{
  "num_hidden_layers": 9,
  "intermediate_size": 768,
  "vocab_size": 4096,
  "norm": "layernorm",
  "norm_eps": 1e-05,
  "rope_theta": 10000.0,
  "qk_norm": false,
  "init_std_down": 0.0,
  "learning_rate": 0.00621,
  "beta1": 0.95,
  "decay_shape": "pow",
  "max_seq_len": 512,
  "train_tokens": 178700000
}
MLP neurons of a small language model. Each row is named by its layer, matrix (up: input weights) and neuron, and shows model dimensions 0-127. Each number is 50 + 12 x the weight over its row's rms, rounded and kept within 0 to 99.
Before each neuron's rows, "fires on" lists the tokens most often at its 100 highest values on Wikipedia text that the model never trained on.

fires on: "′", " ", "°", "il", "+", "in"
L5.up310:44 57 51 31 45 28 42 59 50 41 51 58 46 41 15 31 50 58 79 64 46 26 53 54 56 61 52 58 67 41 71 57 59 65 36 40 54 48 63 41 57 39 48 52 59 68 53 58 51 45 35 26 52 73 39 39 43 73 54 38 47 42 51 53 40 45 55 47 60 36 41 26 44 50 52 56 37 47 65 37 33 47 57 54 37 66 60 53 46 42 28 46 31 66 52 62 59 28 56 61 33 37 65 41 49 68 64 26 55 35 54 40 45 61 53 50 54 42 47 45 59 56 55 58 32 48 60 55

fires on: "on", " being", "d", "iv", " w", "n"
L5.up717:54 38 63 31 40 58 36 47 49 61 33 65 57 35 33 39 44 51 70 40 57 47 32 65 44 34 38 28 75 41 54 47 38 41 57 48 40 49 61 45 48 32 40 48 44 52 48 67 49 46 46 74 18 56 40 40 45 37 50 60 71 58 48 44 57 71 76 64 47 59 34 53 52 49 55 34 57 39 57 48 61 67 33 55 35 51 48 50 46 52 37 47 46 55 49 39 35 58 47 34 41 35 56 49 45 44 30 75 35 52 53 59 55 56 78 62 56 79 38 71 29 45 67 45 59 61 45 41

fires on: "v", "w", "ou", "im", "W", "ew"
L4.up3:54 51 37 17 45 45 48 63 45 52 54 68 64 64 51 62 50 71 45 50 48 67 52 43 41 41 49 55 53 49 59 62 30 48 64 65 41 49 58 49 47 34 61 55 54 44 55 59 31 42 35 49 34 61 49 47 58 55 38 52 56 60 60 53 54 50 46 51 45 66 50 58 43 72 57 69 29 71 43 37 28 32 54 47 37 51 58 39 77 58 25 69 55 43 44 62 29 58 38 46 30 32 57 62 56 40 60 67 56 64 49 58 33 40 50 68 47 37 59 40 57 40 42 14 73 52 59 48

fires on: " ", " found", "ed", " located", "ied", "end"
L4.up521:58 30 77 34 45 10 69 34 49 51 50 49 42 65 59 55 36 50 51 22 76 64 50 61 59 80 50 56 50 47 50 35 51 61 53 44 61 57 42 42 44 34 49 57 28 55 65 54 39 24 44 70 58 73 51 37 35 44 46 43 51 59 50 60 48 75 48 41 61 36 62 46 43 43 66 58 65 52 44 35 50 47 51 39 65 57 64 63 47 60 44 58 53 48 52 33 53 54 33 51 58 46 56 43 33 33 37 36 36 65 55 57 61 56 46 67 40 39 40 63 55 49 52 42 38 32 57 49

fires on: " |", "son", "man"
L4.up149:54 60 48 59 51 55 52 45 56 54 45 67 49 60 36 51 46 27 61 48 55 58 47 44 60 51 35 72 49 53 49 48 55 40 59 62 55 51 39 50 48 42 54 39 76 40 56 38 37 52 32 49 47 47 41 49 50 33 64 47 57 40 50 49 56 53 68 63 28 57 43 38 64 49 49 53 59 43 40 34 55 44 46 69 44 58 22 50 35 61 32 64 22 27 29 37 25 38 60 24 50 40 34 57 71 33 62 45 58 58 63 70 63 45 71 42 64 32 59 57 35 80 48 41 45 71 63 45

fires on: "ors", "or", "-", "ists", "ars", "ers"
L4.up46:60 57 65 36 57 40 56 59 51 47 52 55 37 52 40 48 68 32 60 42 59 38 47 60 39 42 45 65 41 60 39 66 34 73 59 77 54 67 64 38 66 52 43 47 62 40 37 64 39 47 26 34 57 63 73 37 62 58 49 48 65 51 57 51 59 42 73 52 64 62 23 50 25 43 56 58 47 56 52 39 39 60 40 19 41 67 37 48 63 53 25 52 49 52 52 54 33 43 28 35 37 46 63 38 46 66 41 46 61 57 51 16 40 47 46 41 57 34 63 59 50 56 43 53 30 48 41 60

fires on: "ft", "T", " T", "-s", "s", "t"
L5.up343:63 45 51 45 67 45 57 68 77 65 55 58 45 61 48 29 51 74 49 61 52 19 45 35 54 34 44 52 56 72 52 38 35 46 58 57 42 43 23 57 65 39 47 44 47 50 65 60 45 44 63 58 57 46 44 49 50 63 56 57 39 38 43 34 39 61 24 39 44 45 40 49 61 57 47 51 52 43 64 46 42 66 43 44 61 00 62 25 74 45 35 50 50 47 42 61 40 34 54 50 67 47 48 60 50 60 50 50 57 60 26 41 45 36 52 53 54 52 43 61 52 60 44 60 51 44 53 62

fires on: "et", "ast", "nd", "ograph", "ist"
L4.up388:46 34 51 61 65 51 41 62 63 35 35 57 64 54 53 38 47 71 45 73 41 45 62 72 58 54 42 27 54 48 66 39 55 55 20 45 44 31 47 68 40 56 49 60 44 50 43 57 47 45 34 63 56 32 57 34 32 51 45 50 61 48 63 56 50 71 85 46 62 47 48 49 43 38 33 71 62 54 38 59 24 52 69 51 57 45 32 29 56 46 23 43 52 73 46 58 58 64 57 32 51 42 53 57 44 34 55 69 56 44 23 43 67 60 53 50 30 58 40 42 51 58 37 53 65 53 50 62

fires on: "on", "n", "it", "d", "id", "ent"
L5.up54:45 57 60 36 36 44 47 66 70 51 47 57 18 36 61 62 58 40 54 37 73 63 57 65 43 45 50 61 63 39 43 62 38 31 53 47 48 54 51 48 64 70 42 65 70 21 20 61 52 50 44 52 58 55 58 56 68 29 56 59 46 55 63 50 48 60 60 58 35 49 31 52 51 64 46 42 49 51 48 48 49 46 35 69 47 22 25 52 67 37 26 67 55 67 38 55 35 66 39 46 61 32 53 40 54 46 45 38 53 46 44 48 30 72 41 37 66 38 55 55 59 55 57 54 58 29 26 32

fires on: ",", "c", "n", "bor", "p", "cl"
L5.up572:49 50 43 40 66 31 47 43 48 63 49 55 37 47 42 52 55 61 55 51 35 45 53 53 70 65 27 44 68 49 51 54 58 57 34 70 29 35 63 53 32 51 27 57 59 38 49 57 54 42 21 69 36 44 68 31 48 41 59 62 50 67 60 62 63 48 46 40 42 67 55 48 34 63 38 19 49 43 44 68 75 53 76 79 33 37 47 42 42 62 28 43 50 48 51 54 54 41 47 49 50 48 64 23 66 79 45 49 49 58 49 65 54 58 51 40 39 41 30 44 49 43 46 42 50 47 62 47

fires on: "\n", "\n\n", ".S", "eb", ";"
L4.up313:65 41 39 45 56 52 45 48 63 57 74 27 62 32 52 51 42 32 40 57 60 55 40 48 36 63 68 50 39 36 61 32 56 64 50 59 40 53 33 50 55 63 56 57 53 51 43 61 56 42 37 39 55 36 31 61 46 44 47 43 50 41 32 50 51 60 45 67 34 46 57 35 50 52 81 47 57 53 35 50 49 45 61 54 59 62 70 67 38 48 48 47 41 39 55 28 32 42 70 37 47 33 56 60 67 38 49 42 58 42 37 75 75 28 43 69 67 61 64 62 75 35 77 34 33 61 55 44

fires on: " of", "ation", "ort", "il", ":"
L4.up238:39 48 47 48 58 57 33 49 50 56 55 40 50 65 67 39 49 59 36 72 34 31 40 60 66 44 47 35 49 48 60 51 62 52 53 52 53 54 45 67 56 57 53 54 50 54 46 35 37 56 56 34 48 57 40 62 33 42 28 50 32 55 53 44 49 53 38 52 37 45 37 25 36 48 38 62 47 46 61 53 42 42 40 62 58 41 64 47 28 64 61 59 45 48 44 63 44 31 49 53 82 64 39 36 58 59 54 38 49 59 48 54 59 59 75 47 64 33 41 32 64 74 52 34 48 76 74 29

fires on: " is", " was", " of", "ual", " for"
L5.up132:59 53 53 49 65 33 51 33 56 59 69 58 53 46 69 41 38 41 42 52 25 57 54 52 58 50 41 34 61 52 63 57 41 37 56 71 35 51 30 32 16 66 29 51 39 45 47 50 57 34 55 68 61 47 58 61 40 47 62 48 31 60 31 57 56 34 27 44 49 41 46 34 45 46 40 58 37 37 78 59 67 65 45 59 39 40 46 46 44 41 74 35 53 55 50 54 63 59 56 49 82 55 41 50 54 69 60 43 31 52 43 47 52 51 58 61 25 47 41 53 59 33 47 50 56 37 77 56

fires on: " ", "-", "\n\n", "ric", ".", "cl"
L4.up51:24 67 33 42 74 56 39 44 34 38 66 66 65 51 54 32 67 52 44 51 50 48 47 48 55 61 63 48 49 39 36 77 50 34 55 33 49 62 46 37 66 73 45 47 46 48 51 54 61 57 47 40 42 37 60 41 52 71 43 50 50 48 36 51 64 27 36 43 53 51 19 17 46 57 60 60 63 59 69 46 43 23 63 64 50 47 49 37 53 42 69 60 47 49 85 62 37 46 58 53 52 47 49 65 51 80 49 45 46 41 46 34 42 29 47 55 50 64 37 37 49 38 48 55 40 51 42 49

fires on: ":", "ional", "ban", "ical", " w", "ity"
L4.up270:48 38 48 44 49 73 54 59 46 52 54 38 37 41 53 58 57 71 48 43 60 32 42 34 28 45 39 51 42 47 41 52 43 47 42 62 28 64 36 37 49 53 51 37 49 29 51 56 81 38 47 47 53 71 58 53 60 31 45 59 15 59 62 41 51 57 43 56 50 55 32 47 53 63 49 80 16 51 36 68 53 61 66 30 60 68 50 58 52 49 33 54 45 59 28 40 36 68 65 45 46 44 50 55 42 56 61 47 33 52 25 61 43 40 52 50 50 58 59 43 45 59 68 60 50 46 41 46

fires on: " or", " gold", " album", "or", " |\n"
L4.up728:65 45 64 33 39 48 76 55 50 28 48 68 59 69 35 41 56 54 49 65 31 69 56 43 44 58 50 81 46 38 55 51 52 60 65 56 68 56 42 54 73 32 46 58 50 33 47 57 57 40 50 56 38 41 35 49 59 34 52 33 36 50 43 67 45 46 60 62 39 48 62 43 73 33 60 49 74 62 33 51 41 63 49 49 44 56 58 69 49 58 30 41 58 68 59 46 61 68 69 62 60 51 43 40 55 48 51 25 36 67 32 49 52 42 40 44 56 50 44 62 34 43 44 48 24 54 39 47

fires on: "u", "ill", "it", "ag", "o", "e"
L4.up620:54 56 57 68 30 35 60 37 45 63 42 45 53 35 47 34 57 77 29 57 54 41 61 34 31 54 46 54 29 40 58 47 50 56 48 63 28 55 55 53 68 31 54 55 45 29 54 36 32 47 35 67 40 61 61 61 37 53 26 43 35 41 38 42 83 72 41 60 37 64 39 52 57 48 61 43 33 39 65 39 65 71 46 65 47 33 75 55 54 57 66 57 39 57 50 26 56 44 37 71 41 46 38 80 53 44 60 63 68 50 56 52 50 34 40 45 32 31 46 45 44 53 68 63 45 31 57 48

fires on: "in", "im", "n", "ul", "ae", "il"
L4.up416:54 76 48 35 46 37 65 70 56 46 72 77 34 40 58 24 43 66 44 51 47 36 51 43 44 28 36 33 61 35 55 48 37 49 44 47 57 54 51 64 34 37 40 54 48 58 56 58 49 44 40 60 43 50 62 50 51 51 67 51 37 79 60 65 60 63 43 65 65 81 60 51 45 56 67 64 49 35 46 60 45 46 33 61 60 51 52 37 30 42 47 38 71 76 26 53 61 41 62 59 50 45 56 61 26 69 31 69 41 37 47 39 46 51 61 46 46 48 27 36 53 38 48 56 46 45 39 55

fires on: "at", "art", " per", "very", " after", " bas"
L4.up569:42 52 42 40 46 37 35 47 55 41 48 46 62 56 64 42 53 51 56 67 37 30 46 60 60 68 50 34 42 54 46 52 54 55 42 59 44 44 50 54 52 45 61 23 26 77 42 49 68 55 83 34 67 55 37 53 40 44 30 64 55 43 44 46 38 29 60 61 63 51 33 58 43 51 52 71 51 45 46 53 42 47 28 51 49 44 52 27 75 46 38 65 53 49 33 43 50 50 59 55 49 68 60 44 56 35 75 30 38 42 64 75 33 55 38 52 65 41 28 47 30 38 60 40 54 60 58 25

fires on: " /", " w", "u", "/", "!", "ō"
L4.up533:55 27 63 49 69 43 41 74 48 47 48 60 29 29 23 57 29 52 41 35 46 42 44 64 41 66 43 57 52 34 49 37 37 57 49 58 38 45 51 66 76 36 45 70 54 63 46 63 43 58 60 56 48 31 35 39 46 44 42 53 46 52 28 56 52 32 58 43 49 31 55 52 57 56 41 54 21 54 53 50 43 50 51 68 43 63 59 55 66 44 53 44 32 54 48 54 41 42 58 52 38 47 33 44 50 46 51 63 84 71 24 40 73 61 49 55 40 44 72 57 09 33 46 16 57 34 51 62

fires on: "),", " (", " American", "ian", "ac", " professional"
L4.up486:75 48 62 70 64 67 64 50 37 45 53 59 78 31 64 66 32 24 30 57 44 14 52 37 69 49 42 56 47 38 61 56 60 48 50 42 67 73 34 58 58 59 55 52 58 53 64 45 58 54 28 43 59 38 49 54 57 40 53 66 43 50 55 51 33 40 68 36 54 57 62 63 46 40 60 38 46 45 53 31 63 45 63 36 44 47 58 45 37 57 64 69 53 64 48 43 52 70 42 46 57 18 53 55 45 60 46 53 44 46 37 46 58 36 53 38 41 39 66 37 21 37 50 44 59 59 33 43

fires on: "f", "w", " votes", "b", "v", "s"
L4.up235:58 47 64 50 51 40 53 43 31 46 32 48 29 53 46 53 57 72 40 34 62 64 62 50 44 45 44 42 72 46 51 54 64 44 78 52 45 60 50 73 50 52 63 33 49 33 56 51 38 57 53 30 32 62 74 35 60 60 34 63 64 41 63 57 55 67 26 51 34 52 49 42 58 72 64 66 34 32 60 47 65 47 52 37 61 60 48 33 60 34 46 45 50 57 48 50 72 41 60 32 32 54 63 65 44 55 53 60 39 41 37 58 49 52 39 52 58 51 51 49 61 54 73 36 44 52 49 58